MLP neurons of a small language model. Each row is named by its layer, matrix (gate and up: input weights; down: output weights) and neuron, and shows model dimensions 80-175. Each number is 500 + 25 x the weight over its row's rms, rounded and kept within 0 to 999. Numbers have three digits each. A neuron's up and down rows have the sign that makes its largest values positive.
After each neuron's rows, "fires after" lists the tokens most often just before its 100 highest values on Wikipedia text that the model never trained on.

L3.gate193:500489535524454490476526445486503483509501526492498438531496498506541462464525495494514429440455496511536463508488545507491461541507481526491504513509496498490508476520485581488518527487508538481544516527481487525509494487532487482517481530456491493506452493538465487499478502491510503499
L3.up193:471543498484479527537500502496481545545489497497499491482514446527477540481515491528471479434482506521489503449541470490478545506500468484528509496512503500514488500534542514472486505486510482512477505469481520526515467483490525492503553441465486502514525489462509488514493506479518494515
L3.down193:486521503483501489507552498516490534492538501536503496496496492521501491483499491547511503456535497480542499496557463510514480531507539528500536472499517473485489481532505492480424508510485473538504472526533494505489480472482530500503494464497531524506502488497518489575435506503475501507
fires after: "=", " (", " \"", "\n", "\n\n", "—"

L3.gate353:526508487485492490461499485519478503480478506526524503504527470470519476508524536470483518491462538496463494482466482483502547512521452527464517491500482482516490524533467509503505489456502508477514494479498433468518499525499537512496524556469496499522477541543505469494470458486485466493
L3.up353:480429546510506514504463468502486514510508531510452515485528487479501469478493519461482515454476505506486513491485476482521474512479485523519492499500475485524490491522457557478508496504464502510473507495524475508488508502499489516483465463477503476559515524494431495449494459504487426465
L3.down353:510485513494508495480500543517462513492446523512566479511509493505521464509487469473538456480513513506499511502560475475499456489476542465514535509455449475517482499485497517502497525503459460503515504503566530531506513494510517535473489461487497541455442501533498488503478472504498432501
fires after: " the", " a", " (", " to", " his"

L6.gate416:489522493525507521506455507494533524504524518507521489483459490487487550545486504512504510526481530476507537510489502484503517482513454521501533438487529485497521515466513530478456496510478500487480541492578515478514507513487517484510462483484517489547520512520513483537474552524501484439
L6.up416:490471518499509473518490494497481547520513457480534472571482506465539515522478479476514521478494501475457464520504478513514495491552524477519482494489525511480506499474520481526512486505506494435487538484499538477501472499493544485534487449498529517501465540532492502519506503452518494524
L6.down416:516481487481488483437516482510520496501495470530509503517532532511491526470500469459512512518476524514542449464510481482499567473486494526512501518495500477500502470491519481548472524482533498526496470529518470542472463523521463512522500477512485521466508499489470482509472483471512521527
fires after: "=", ","

L3.gate474:474530474498491517523489537489493497527501529526547522496510494490501568468477488489490491506545484506530478463505547501435472506515471484518517455509488477480549493524505508467511470441548502539459502502448500498474455542485540525489509530507506558523493486468466510517486480519495506533
L3.up474:488479451506444534494532498487498539525473497542494505535497490543554522488469498503528468436528526501495500482516533503524471545470478532507501466524462495476499540527542508489495519496524533511509505489474498488468498485545498468519484505520514495489500514485474474509528532505556514488
L3.down474:470503484512479490541456543534507450495527521500492471457480534490509484521472489525466499449524486535513447491465502499517492498501460519537513437479539482507446505527523503480514499465528476535468473516495470496480535516509515548499496487467481512531489492485500511533494458491516495467
fires after: " (", "=", "\n\n", "\n", "/"

L3.gate165:511510535487482494527546488455497459479520431492525486518500512491518466520505499493475541507550467507495448487545493516516506524527475471485513491503499525512499507458506492482528514466510498525537494519543463498492522487511465499520526487534500466518477539490490512494492484508492500475
L3.up165:493485494529510525482499434462474522511500477511506533466477557492515514559473506477504510496521534515459509459524492498533540489469527470533503551512512493505517533465557497487503497509510467483532556525494490531459510508430498526490517465509447472498491493511528490472540492504450515494
L3.down165:502483490467464451494502487491486442533504502493488501484492559483500462485510524483488490487504519544519519503487512502531507450531457477461505523513514494517475497477513501458503482464481484475514484484495491527535465516478514497500563514510444494505453464510505533513530483471512498466
fires after: "\n\n", "\n", " \"", " (", " “"

L3.gate159:500472533504517511499508490499495503480492479464478520481443472506504509534507493471487476481451510501564508515558505475509504542515437476510508495449491505523522509492518498488528483520494528452546525477490511506507464527437558515504504518495498490509505473497491511502499494544502501497
L3.up159:527478513516521478508518465518431476492489503468468484509492501475502488540500488478562502486462485510497528478528454499524498505500432497515526488510460524519503475510507516517506504495476532490556500500519522535494498525500508472491515485499503509501504480514476500487495486528493504499
L3.down159:479493497512545508507497503503526536506469487503506481477497471476494485514457530538544537464518469521537514486589511531537484543521522519499519507478505532523509471474514541502491464516487495489472517509564452491506509506546492494488494502505526537485514459473489514498548500526503543461
fires after: " (", " \"", " e", " under", "|", "\n"

L3.gate234:548501514489503469481514450493483528500459523527501481482486513523515492535515510527479513508502474471504529497540550481490520538532510493477516501478504494498481512515535517486507486532477497502507509511535516486502460544497503508476520526467449458505514478524460533479518426527514495534
L3.up234:489492545495466475474488516461525489476523452472470476473480506500525520517494488508504541494480497472543492486498532501499499549508517464498553461502521518497479499522525436529472517471498512465482516514537494493499499535474554521485493521518511454517522478518489541480459462511480546509
L3.down234:470496506511515479492455542494516481522527492538496506508521539464491544506523490468462544533476475397471497507491503480457502488465527525508515499479492472455447493528519471538528441517522486499503512530497468481487501481455506514490494526508496508542534465470483528494512537512508540520
fires after: "\n"

L6.gate261:482490437522515494507525510510517499482508531481464533500473518502518494472480505510512522489492485561510513445474524484537520532539525503494514507497479486472500550497518526531494474517517542491486481468479524502531502497520507486496486534491511487481492473495524520514513496500465550545
L6.up261:478509458546474469531519481484531525452518509517522510534485505509504478541482504503472519518504517466477493473521503510450472523527501489530518514579505526470507526488526597490463526501535542543473444532524535467505492548516494481492458487486480532499466504514523514524491506474468519547
L6.down261:525554555495544483481509537528457436487469501480519497507507515529509465508496491456499496522488479484525517516501475514524502480500507542477475530516578490507490502501541463472518489472479469486526510504451496474461499534508483500484493459489523485495493484492525490470476502529518490507
fires after: " |", "|", "\n\n", "=", "\n "

L3.gate190:486503491521485525483536484538478478548533539541521470485480532492509504461487497503509549480531496501486497466463488514502482509488467495505546450560484532482463494515521484513529522509497506469507518502503476502479507546482506489508475501493500448528523501508518508525525467526500467522
L3.up190:484517524536499538526530506471493524528436546486577468469524522496517484489531513539477495536493494489537491520501529491515500498550521496465462490512487522474463532480525495504500523457495513514554477496539547538550474520503491504538477504493512528504471476505491466521475497487521526522
L3.down190:515469517481500507486498549477494503524521478531495522499487493452518505486475497484491536487552484516474488517491522477480482537537510494500502445528488494509475501507507475484507480502488496472458523536476482507551522498506465502458499527476479464487500500531457504515516531528500515495
fires after: "=", "\n", "\n\n", "|"

L3.gate81:522512496505463483502503533489497490513514552490507507490520522503480570482529480513470474504480558481505472537469539492490483464491501524492496454539506482526532553515551493480534505482493546476526570464491498520498515517497487497478510535476508515543471526498529481503501514511518494469
L3.up81:501505485518457461515530502521488511525475530465495526508535531512507468513440485479482487486481551489469468524483491494512479503540535501451532469494511550472496473489514525528490530443519528504501514496501524495475482490504548453501509501463499530474535491528464453490495514503530472488
L3.down81:508507505520490513501482431484520469484476479485472553494509484529525560529455501498467494490507470518511490487545517541506521513486497465501472523490486515502484494519474526496488466512487456481496532501506500527467481456498488521506517482489502493464475518488496533513498491509512490523
fires after: " (", "=", " Votes", " \"", " |"

L3.gate187:533472512514492524489498448520471477530501518517497477509511545489498481529494508460520515505469538501514492527489510563522479491506509536465511476470455479470496490493510549497484514532519475474532489508498522469499487560503480495514506479496518513494449531464490487538489520446501492496
L3.up187:480481503492489511507499507493486547506485530478467472531511493484491475495543461484494464503501517544501493438511551546529479508487497545500489476457490456489517521500550493530506488505490519478503522490525510466478505503485489511521503457456520499504475516485477504509536452540479539454
L3.down187:529526504475493512500520479546478495556507496488495451506531505489539513503497495487528468489517500467517468501484490485526479516489540472486529489508510515479465524503509493498496543498539467500508536531470486466469480481535482466487512539534475523508488473488468509493501504477504529511
fires after: " (", "-", " \"", " '"

L3.gate146:500525435540536503457511465501488449520555482518491504511503500522501529481517497486499552490481547508512529491483495510519510479521512513455511492488502456447503511507498505501515514509511501519528550476475476515511485484453521528505461507488510486513483521448499532498483503501473489473
L3.up146:457552482508502499469564489517484478513496497482473549551492504491490493460527466475489541494499541501490548485455501476506552498522521480497478491496535468470494525483517488500517524514528472499456515487502508482527514515436480531516501494488498499492514524472469507477502506503497484480
L3.down146:470536469508467498463519481519506470511499487497476506477528506480476413499485449478499521497525558428557490524493526494513508514494595508491502515484536535522489550525513508463481484508467496519452459506526462481493511486485482550457498508482504497526527530502515543488511522513526487494
fires after: ",", ".", " $", " to", " A", " a"

L3.gate271:498565488544478536496519521489492476508522489486520494521494508539520504486488525488497472490548510505494507510520504504513514508488483484529521457457483482493515534511492522500492554468512524476499539503501470466475511504488503424521471497517524502503493526518472539511528548487517463500
L3.up271:500511503490512510512483478528451561507455521516485499507538529485494466524483476530509492472482532513538464527531509492519496498535534482459539558507477482513488475503510483459499541523502505470509509470486500484534499483516514498520486473485522508511520529495509503498482564533503418506
L3.down271:514520457495542513484460475533504495544452502503517551476476514489455520457531466534523508498507488507516503522468518523489525548505496490459490440496496553505500556503486461445501526521488514440520493483513487490542494469519521514474502521454482507474519463481495526449492493502473499470
fires after: "|", " the", " is", "-", " •"

L6.gate114:492501484517534489473515504495490455476449506541494464513437549510480519539466526513447503522488488506448507510505493467495482516503537492528525500441502470487498499516498511501490502481496513501544525520493448568420476475478466476513497482534498537510489491513467516518527552527512508494
L6.up114:471564509529479479490545473487529515504505461523551491528479539499511512484512514486490477473512485500457532519526516517523506490522584495514519506508489492446491502487520489515451498533479537495523483477498468505519521511504512526494479495497472499503470490496471532495536483542487507513
L6.down114:480478475458518509492527472512524479511512426520477533492524472522503552519432476528484472484497443475444521516467507509547538496487522532522518474535524506512475479522505475487477509501499518528543542480496484481514504475475499531491518496460515486495506526470468531547443488524486477546
fires after: "\n", " U", " pol"

L3.gate259:498472488507517575453520522547482528548507470501490506467495470509522476470520482495481477507518475484506493515519492500509508519497477494494526480565560454475497538525490584508433508521485496505477475485524508497511522468498498482506495486467528545481483491511516511477541536479545495470
L3.up259:476502488485502562470529490544473493522457512482493502483541509480494462488486490492497550492482482486522473477526539529498476483487524525515488509550500485520509558505498500516522512456477486487512482499525483504496502480544534533468484499460517508512511498477488499503524513508462468516
L3.down259:501499479512527489510472467530510520566432501536511490544515478486496485483523524469505477494539497488480533489550548532512568572500481529479502459559525475495511531485556500480509515457499499521495496499531504493475518502511506490497451498492447492490536507526480494481499538535478489466
fires after: ")", " is", " was"

L6.gate14:490466473507456488497509497524458514501514515503570473521459517489526462451495504495487511476515503485468489500517517488499467500562521490464475474488482507528503536539474600495457514532496505500502530512495530507482485538455530510502505491469477537489469455483501529518536525523560488521
L6.up14:497478529518508472447494482530507543508491550459528472503491528487536570511541483501482515481440488508507489453466517490494510458526508483510537495501488535508480526514478458519516474463499519488500486488495481507498538473470517500506523489491490536493524485481455547493507460556461515469
L6.down14:512525508491493442446510466514488482511474492495510501543521475500530528529522554485500464505520528499454511520495534491537463454500521509526516496496456496537481486514506470499447489506469537507504543529498503521478495492508555491491493480484459505498532485478438517453516469535481457510
fires after: ".", ",", "\n", ")"

L3.gate393:484490485462494498509480513503545509493519481491465500468489472482500498498514529498494485515515495499488523498495541493486460527473537541526480510454472452544466492467481498494498530514494476505481436471469496539500522534493475486504513472501475506454484510495469500463464475525510541530
L3.up393:525490520569473519500532509506501507511533530502507523534475477488567534487508496442469517466490495528513506514548500476539495505490487542492476491508519503493499514488509511531521506492473514464522506467513470443532447494460518485485531486503558473500486496486461570476505497563492508440
L3.down393:466514485482494504476481462528511497498531498525485460499475528494512541513495496478481435538477542478474524527468522500478484509483520522465512549474534501551456465471508502514563527451498464544559523508475490522499494551459509450506480541493469521507496499498511519512472510488488490509
fires after: ",", " t"

L3.gate506:486479497489484423481516483499497512488497478458490508518503519565527485517533491508527488448535509474541500495486542460495445521481495488489448481480497483522495540496522524549456493507495512454543505456476532496481468456419508505515469478520453480462495473448495511516469500499503500518
L3.up506:513484481518503483502502468473504511491525507530514545500497538500507525449501492448476499492489528472468509491485520504525542462460522458509524543508453518521488507505479499445521509529486512505509514438473463485502463451493477501519457530522500504442500533520486514495536490451476465486
L3.down506:490513477546523471478524444462485519501532472490539511457517537500509520497485500486493474497483547498503451505471531500515557492463489449506522496469511546533511476522502463511487529532552509504490467478469486488518478543536462554509533479505494490488495525516487498494509480532510503495
fires after: ",", ";", " the"

L3.gate415:503507503496487514535537502502507501512511457478516479587493538503489494485502481525477474519491507526478488511489512485519469490530493565456533488509481496490480449471517526496505501491489514441521514465492504517529480457515464467533461513484489542470447515477522471500481505458505472449
L3.up415:467512498520502520545476509484513513536547479484503490545514530460563538490478502472492519520516484464498512512558477483507457494502500495538530493545506517513491482554506499504535490533443489540489513503488460500499513491497484444478522451482490536485497476538515507461521492504524495488
L3.down415:480530483487487453494508516530523481481516455507495489518513489539490446515497484515507476485488501511537498533462479517526515536456478514485489499488478496456468502516493525541494502513524508525505533482492489483498488503547488485521511509468450488504465532464498493516511507519488459506
fires after: " (", " \"", "=", "\n\n", "'", "\n"

L3.gate432:502501488502439516492450536493531521448448493465488519499500510525501481507487466491488470483490449519533490484512511496495477526482528471522500490549473468510471504490464480498516450510507484492452503519465521495514470521487489491494494485530514507498528469489450534497475474500507512453
L3.up432:533535481506520520469559532542521541502498496562516493468517465475515504530488492527541495484510501474497498469507498478493486501481507425526541486498504490510533483464496491502518483510494500484479501516502479475470533483537473522473536489478528471525519516518525539493490468500494490459
L3.down432:519485467464572519487528508507469511487516532554486545511494555502502523500506521528529495467511447523458487491501527477507504498495487500527522483539495475496479524532510523491520505489495501501490538490506510497454471498528500473551485496480526478530521508506476529488497481516477470518
fires after: ",", " &", " and", ".", " Rel"

L3.gate40:485488512513491513489508495509507517525497520500546506456479529532518453478564514514513533490469499505538472474474546511516452475515476476507502507546516435506498484526512526504471504522506498481518479529482499514528489473491539546469509530476480477472489522475521523464507458555515500473
L3.up40:545525509493536530473456502509448508478495477485449511488481495495481524517502504504474460471489486457532430548506492488504463464512457496510496505556529510504494501507504534485483482496483500469504475468493514488511521498502474508485478485467509497466517532552489478494490511507492524488
L3.down40:515482501522486510487476501474486496541462528568471493509492496535545520542517489513516469526524537471499524601504512480464485529512539536483487483500519461481448453522505477484522507494495523497521515515498511503478512536503445456505487504533544493539489467490461494497527540522475490493
fires after: ".", ",", "′", " |"

L3.gate394:541491501538525488514503496472515533543545508475533499472521530516524526495514523494494496522491487452515548494494516535454465506531531463539485466529504477503494480524457496502515444547491486477534490471488457500504528455485498493503479460468510511551523475498501511484517504499518484511
L3.up394:530498501523503490519510460508485532472498470471503477528532505551530494521519475495493514549508539519534548507462485483489489484526546524518486478474473467503459508501479435511533422525499490476463546466467506517478469508487483445461496469470483519549492539496522509501498506519484468458
L3.down394:491538510493460492430506525518495501462502501518533513495526505515476496510496497512495464449488494548504481531480492531512489536509509497521480527529564499504496458506477437480503499537522477488526520504459461502533485532483534489579505549517468517442498474512484477522482508502511513512
fires after: "–", " (", ",", " su"

L3.gate92:500484516485493511537465484556479546453522516493498463515528496468511489508514476484487518475518507515464485497464551500471506532525478502522491476502470502460489465497520485497482536506509519524506518531574492536529471538529531508550528513463522482508461505474470527535490484551527515490
L3.up92:466507500486487467486515490564482488480517477508480569509507513504481493527518522498484513482518483559510467511523549475527501563480473523519489476438473495466560501500520465537508489508522494506498533498498518533552506482515499515521509530491496531476521529515460472545500460498530504513
L3.down92:479474473494508483501501510551480477500477545483491483504523517486508493486482474489514495506535516513507490513473549490480523519479479542509582511439491526504485503528527458492478492501505536488500491511528460507529552474450522464521522517520544495506473521543440510517499510507520557489
fires after: "-", " (", " \""

L3.gate418:493508494508476463521472459507433529533510512509462511516503516498476520538535513474483481516502465516493507487487517478519496514484499485550471495525476507486491511523493515513533507514504529508512508471487514492441496558523539535491491528486553512431486470484543421502482483503505441500
L3.up418:521503465498501482480508474480466520502515504495544498506476507514451497501540509493478468508479494513498473544495548472496530528479491502503510487453513495515498512496494545524510485509476535485511518522519512478468442512449486446521493534443494484479461502462482492508495473527489496514
L3.down418:471529491518506502495489538509453509517431488520504502439509478474525493503513565488526491500490498507509498505500536510515517489525506520503493532483512542483513522490534500503508508477454506494510526445522482521537538504524491472482487550524491533457493454473492501501479482475534497536
fires after: " (", " \"", " ", "-", " e", " en"

L3.gate96:460504474482447524479495506497473526509525544514524499584499529517503488450484518519500459497526495491502464531503533508506479522504485517517461467465538518515531506493578502502492497492458526499522532483489543461459471504469520489513537538460518511517442477520513500522556485512506540498
L3.up96:513466495538512522503492433512483486502467558499512494497494536503489512515486524507577512493536527544520514478534532464522555508522518551543495512495526490463467488522467507501539515550487479502521468505495534499513458548513482491547505515517528507505537522495512453496490471502472489478
L3.down96:544462482481477486509482515486469485498487522498486502487468451501498433509512500490532501520487448497520524523512493444501463442526459544464500510461510517535509502484472455474499478503491477489440530492528492528515540488495481499470482587513456510531514473481510489470473493484505535472
fires after: " (", " \"", "-", " un"

L3.gate494:507466502490506520486479481513496480491529495497521524539474498506554545465493502504546539498487499488531514488506592532474497547497459481473519524508508536503474493487512498515517499502506508479528509512474523528486493510531496449540465475502509472505461529517492513501502497545505471539
L3.up494:511460520481524507518497505540514489490518489464527492499518525520507539523463489498537530502506550489500546481527549509521483520525466533479500495500515553519510492483509477510522507507465489479496482504485550512496502457485492501510461542508504522526514498497468498483506471525509452490
L3.down494:491508512474500504495466506463464467484477485491502498506499460451506507482487542499510544477494499524513541469484525458487520485482530515448530523497485564520484487471508454505481508513520504487541479474507521538496491487532496507503488488520471528503497460474448486503479523524573541481
fires after: "|", "-", " (", ":", " is"

L3.gate232:460496508489440477505509482468483529539514484485490437520491454488491468466492492502541473486453476485486507445487528511475483521492512513502494510504505476446460495522557513516544511468493507464483497483469479538483509506515452473487492571482516556488460484485516482491531524511503465463
L3.up232:486483485481473499467500491470475541546474476508467446484525474508521488500538464481509465477513478529510474509496501490514527520495467495506510525560574451465481494536523485505539503539470511466493488474504481536471498528531451504499495515503523523501500481490499460464523506489486469459
L3.down232:455465473505527462484514508491405481456478479541497476449505494522450515526540547501504498503489495528528475503557521514505505495532469515505536513507498484456490498503537479477457472493478508487521546544495512526524526492512519500452488479512505501499490473503484499516471511538493471502
fires after: " (", "-", " \""

L3.gate252:510487511526470514496468443552506468512486462481486501520490478555474462492514531504455530512502533541541473502470454459491451479524522468470489497512516525459490502557484532502523491500465528492461511491497504532484457491529517506471500486496487517467463498541485496514502480490480488499
L3.up252:488470469524519529469479499550442483537481504556451465506508482498528465535554520484513543492527448529469478491493504416514531502475532439491497522512514501487483503522470512536497526477483519498445506506470545457528483518513519551501490513524481511480466501506504502537478498489508509506
L3.down252:497523487512507471477477484551537491522420518530475478479486498511476411509508512525481490461457475495510505546540500500504481495486523498493520504516507536498497510536479512501500522479434513481463482508496535512505473473506519545485520491519412469503466511539495494525477527478490521497
fires after: " |", "|", " the", ",", " of", ":"

L3.gate405:502459498502502504468505491510495528461544513516512503478493511487461517490503502482444490497475501521484557482519485544429507481490535474516491491507544453536472531530521468497494500500496533493544525493524527472516474496535506501499500522472523507479499519492561524517527469535487499470
L3.up405:530514495519517470478470489502487506505531474520489490496462490528470551483492530547483509451494522496499495514489458524471468524508516514488512510465526463532489504531509495479540511492461482519526506454508464493540443464554510519473520524476492507480487535528496527529484506533447544477
L3.down405:515481521543478489481519477493507509518536496519499470488487501506505475464473506483536495485509481516480505482557499520500468506516558488555507487518515526518455505525508494496495500487477498496489547522524533459553532467499506499519504506465510530523478512520553491533558462504523521461
fires after: "|", " to", " and", ",", " U", " pla"

L3.gate305:511472537504487549485497497495475556510475479512486465534504533473500496510504543532544517528519495487495542486497469505507515506547483474531484433518480488499490512459496543501520514469484496489532496503441511533473491456506472503512528477493543499509527506539502501475505512485522519488
L3.up305:528490487506485489478524510499545512527457516514523509478517517477465505493488551509473507481537499521493457484519521513503481538518463510510552451504512530479498497458538513507520530522489502492521507547566494491505524482477507507548508520512503522505487525493442505485511450508473508483
L3.down305:514479476505519492507527517505474545540461493528443475472496475532484465508486500513548502518469426510516503527513505500525468501526477512473538477544522474479466502495457467541478516495458500487506532499542498485503545525506487496515525498510466504499469489495508485520505502466451497486
fires after: "\n\n", "\n", " \"", " (", "=", "-"

L6.gate292:549499481463495472497482480506460460481502488488510513481465511463484510500561535481467540511531465484516479523501495503492492505487471504532489463480485517467491453512487491505457450538502509509493506540432496512476518494472489538513488474471530488547474495537495492516453487485473508545
L6.up292:501508482498503504498515527508534528533510509457521527513502510520529479467454481495551537501502466539523521523504503539474551537507497516494549472528514517472481509515472540535562483529522503494501465513491489478447521475462470523516532467524536517530489469491529481502497503541465522514
L6.down292:479458484527492518520517471486543503540513505529477501516476511514470496485473460526584522526474523550496517454515482514481498496462499499481499520469532497516475501453540496534497535471538492520449482491523505457489504518509493490505481485482480463524516520480482456537529503483522486503
fires after: " |", "\n", "|", " 24", " ("

L3.gate15:486467459509490519492504492514477518519509505473490489527505544517508496528495524491470484521517435456502516503524537494480516549504515475533476461506503538552504537488515530503507479530488476496495548516476489482480486492496504437502541552490535542509447541447514503528499463499516484473
L3.up15:581538507518447531526540498492485513450496523516502510494458557479509462500487518496492490462511553534469481490494507523479492511523520516510501488538478509494528510534513508540516508498440474446494493502549509518458541479458530508494512475468516539495462528478486492493480481471502494498
L3.down15:504522466466473488551520497500491530491471512554462496504462531508473363438498476497488489463516512515493499500522472540542512487506470485456504450535469509495527518497473496523519479495474496498513496525516473511468540510472506486486496481482527503522485515517497540487503537501490482513
fires after: " (", " \"", "-"

L3.gate461:508540505501485472459519526480454516493516503444433508540508515471485516516517513507543462474525480544516469527523550494524471521502468510527493491498465469455457472540470496509537472523508512464534510498474505485496491512471527488517507507470498480498485486455495499522521493505472517486
L3.up461:492508504539512510512490527484489521515468586459525514534523542538514512480477476559505521485487512546530501520495478490486489506544498470499512492468485502506463473498472524474505511503504494489502495469517521469512518455518518485509489494497452489450490472470483483505521504479521487512
L3.down461:549476489491545538507493507501454514500473516492488476501470512499545527490510499482544501501505483521505535552489533487497464509534513479504477497442478508507487518503474480506486520461525512464515495421520494499496510472454473491506490506480531544518496505497488532499463553483456484501
fires after: " (", "-", " \"", "{"

L3.gate340:504499489498450547524486499454468515481487481488506451535532550476509484473473503490554520487496470486513502468456474486547509516501518511511506531511425490442508517522500485548475511493503492502534505493488496497507537507503456493495528477510513506501502468481476499482504510534493494462
L3.up340:474508471481493510498549496506461513515509512527501501521505506530480559529526491492517556479554505555539488473483517445521472506478475478501493503512474504513498470519481496505501477482492520534510523480484524485563518504517510508533525491494528495542452504480487472544467483531536531492
L3.down340:525455463476465515529512501463477539521489514498508490484484506501514503469502442490557521493476525559531467496496481526482535497480509492507489498482457482483459484526513483501508486510481478543487517514533460493530526507513485532494479460526493474508516498498481493511523465505495495449
fires after: " (", " \"", "\n\n", "-", "=", "\n"

L3.gate130:485484521546486511484526522541495476490544560485474480541454520516515501502529565466530499484515499518517468493502488535528520522489502530534488454513508518478488502520511522522509499474528526510529498518499500453478494479497512512499522514429491489481472478495544503510488439514501533501
L3.up130:489484519469495474516511452489456515480512464501492469532484560521549471486495474515483484499488508531515495457461546496514545469516528489491497472500486513521478475493482541498515500487466493524540457517503505501473499497467560498496486478539453480547510484528490490492514547483509466496
L3.down130:557514537492497471502526505472449501500505458508449500482490509500504473478462490472493478480516504495500478531480553485536485485481512454458503521546521482529504481488483508522519484536491535504496553481505517503488524498510530529538497468579485484464488500535499501507494517454511513481
fires after: "\n\n", " (", "\n", "=", " ", " Ti"

L3.gate157:486492534483450515495535502485414491492481523489481511519521488488519483477497492458509465521495484506478540500497498450480471549522489511468530510531501485484484488533538455509522481480467506452544531504500542486505483500515514499463521535496477568493499479518486451476498486489494483490
L3.up157:511526530505473501515490469493476488491495496537474538517538478471440526474440509488458472473522530502498454450528491460535548478548527481492511475477490511497502500521464507503475505481518496507523502481510462474461517476514531483502487540519478509479490539553495494465531528479501541455
L3.down157:497492498509498471515501470498433471444533503588528499501526492498468524490443467512487505520476506512488505450495506514550516503563504486491510472494510498536507527520477531511478487490501503503488500491489486485503492495498496530541460514489465478460529519526477506480456499475484512448
fires after: " (", "-", "field", " \"", "dale", ")"

L6.gate305:514499459528499497455497531466484502547478512494499526470504504537478504482503503501521490516490503479496501495523539478436479515504508480528507462487485524472489493528465518448513519503513533525503532531472550472506522514497480486536539490477494528518485469467484503517504485492534482512
L6.up305:471487482501472488483481491472517511508530509565464471514506468459492502501501514486478491456505547493448496515532513499514444519459499508492445468499488504462452522460531492516491506495513558499535505519488498458511515454529487506539490538542535467506524497482478513504446536510511491485
L6.down305:491466506525514501476500511515521468494493514479505509502451533484538511533547525480495561537491513469520568490527501537502475492538533482531497484469459508464495500514440495484499530499527469509524475484484525498494508493498499479544506492538497493488506486504498474551479483519506524506
fires after: "-", "\n\n", " ("

L3.gate107:502484587494477454480492517457491478512477492513500490502504505484501518490501484488525537511513479505543495507485506514474465475474513509518476531500557491513495461535500531460495512492469509493475506466478510475489518474485496530526482610523486508538483492539513496471538472510491503511
L3.up107:524513512457468510483578468529461475448487455497492470492506504518474469483468545531492498470497486513534507529513506515483473516495521533519464478455501501506511491460544546501489491505485537502469509488527491510511474506489474513537486518480483532550480504536540521495503518504486481468
L3.down107:481512494487479458492511491469519453521495484489501483506483472475507530483479549474487509472527466505494516497547508488507472537473475539561501468497505515465501526462511502478509506542522516491470491482501540460512489467514534475553484512457507500489469509505509537439510530476490480506
fires after: " M", " U", " o", ",", " to", " mar"

L3.gate425:499476510480502496507492458514514485556501480515533500470510511493481517501472480497529522507529481543502516506497509528488541519469531455537472548511445477520496502482490497471469470550458497500524475480515537525477456483495451501511515523512472517506508466525462524504514530530511463499
L3.up425:512511527494498473461476494453501499516535510501487476495528505514477466470480504469480464514517489491533518502558510527557482538522498508519471514439518480512545485506494513557512540503466488501483508547493498515504511468528516488490533466521533480493517469512470485503510499470492483452
L3.down425:467486531473477517485490488495473492511466514534521498527460536462505498542535522460491548468499523556504524510512500520522482471525527536518523498466550521527512457487529527512539506476538518527493460531502498496500510501510511518543533440503495536540538538480555466487464540517505461491
fires after: ",", "-", "pr", "k"

L3.gate471:468503499519469512537504509483488467451514487534515470534527519502487476478514533500498491516509543500508494523514497486544478527531480513480496519502473486524519532548512546565481491506467476524465521500495532474458472491465491488469496530505494479478506477499511449495523455490502495411
L3.up471:563489464487498498502476549479525453497523506515512467538498503553453507480547531523541504439517495527513469481490510482507457532503511465504499508537517501519515536515513502503491494507499514512484527509505492492485451526487455488488464493516479522524532533503494497540504485495532498499
L3.down471:594495437479527481483466506477472476446494456514510457524530531482489498474528502535493478503498504457481478481514525502495485508515478529508470502577542480483512507486493477535522491454473502465497497549503501530455515517478499519450513522502484487503488542515470533535495489520511486459
fires after: " (", "\n\n", ":", " \"", "\n", "|"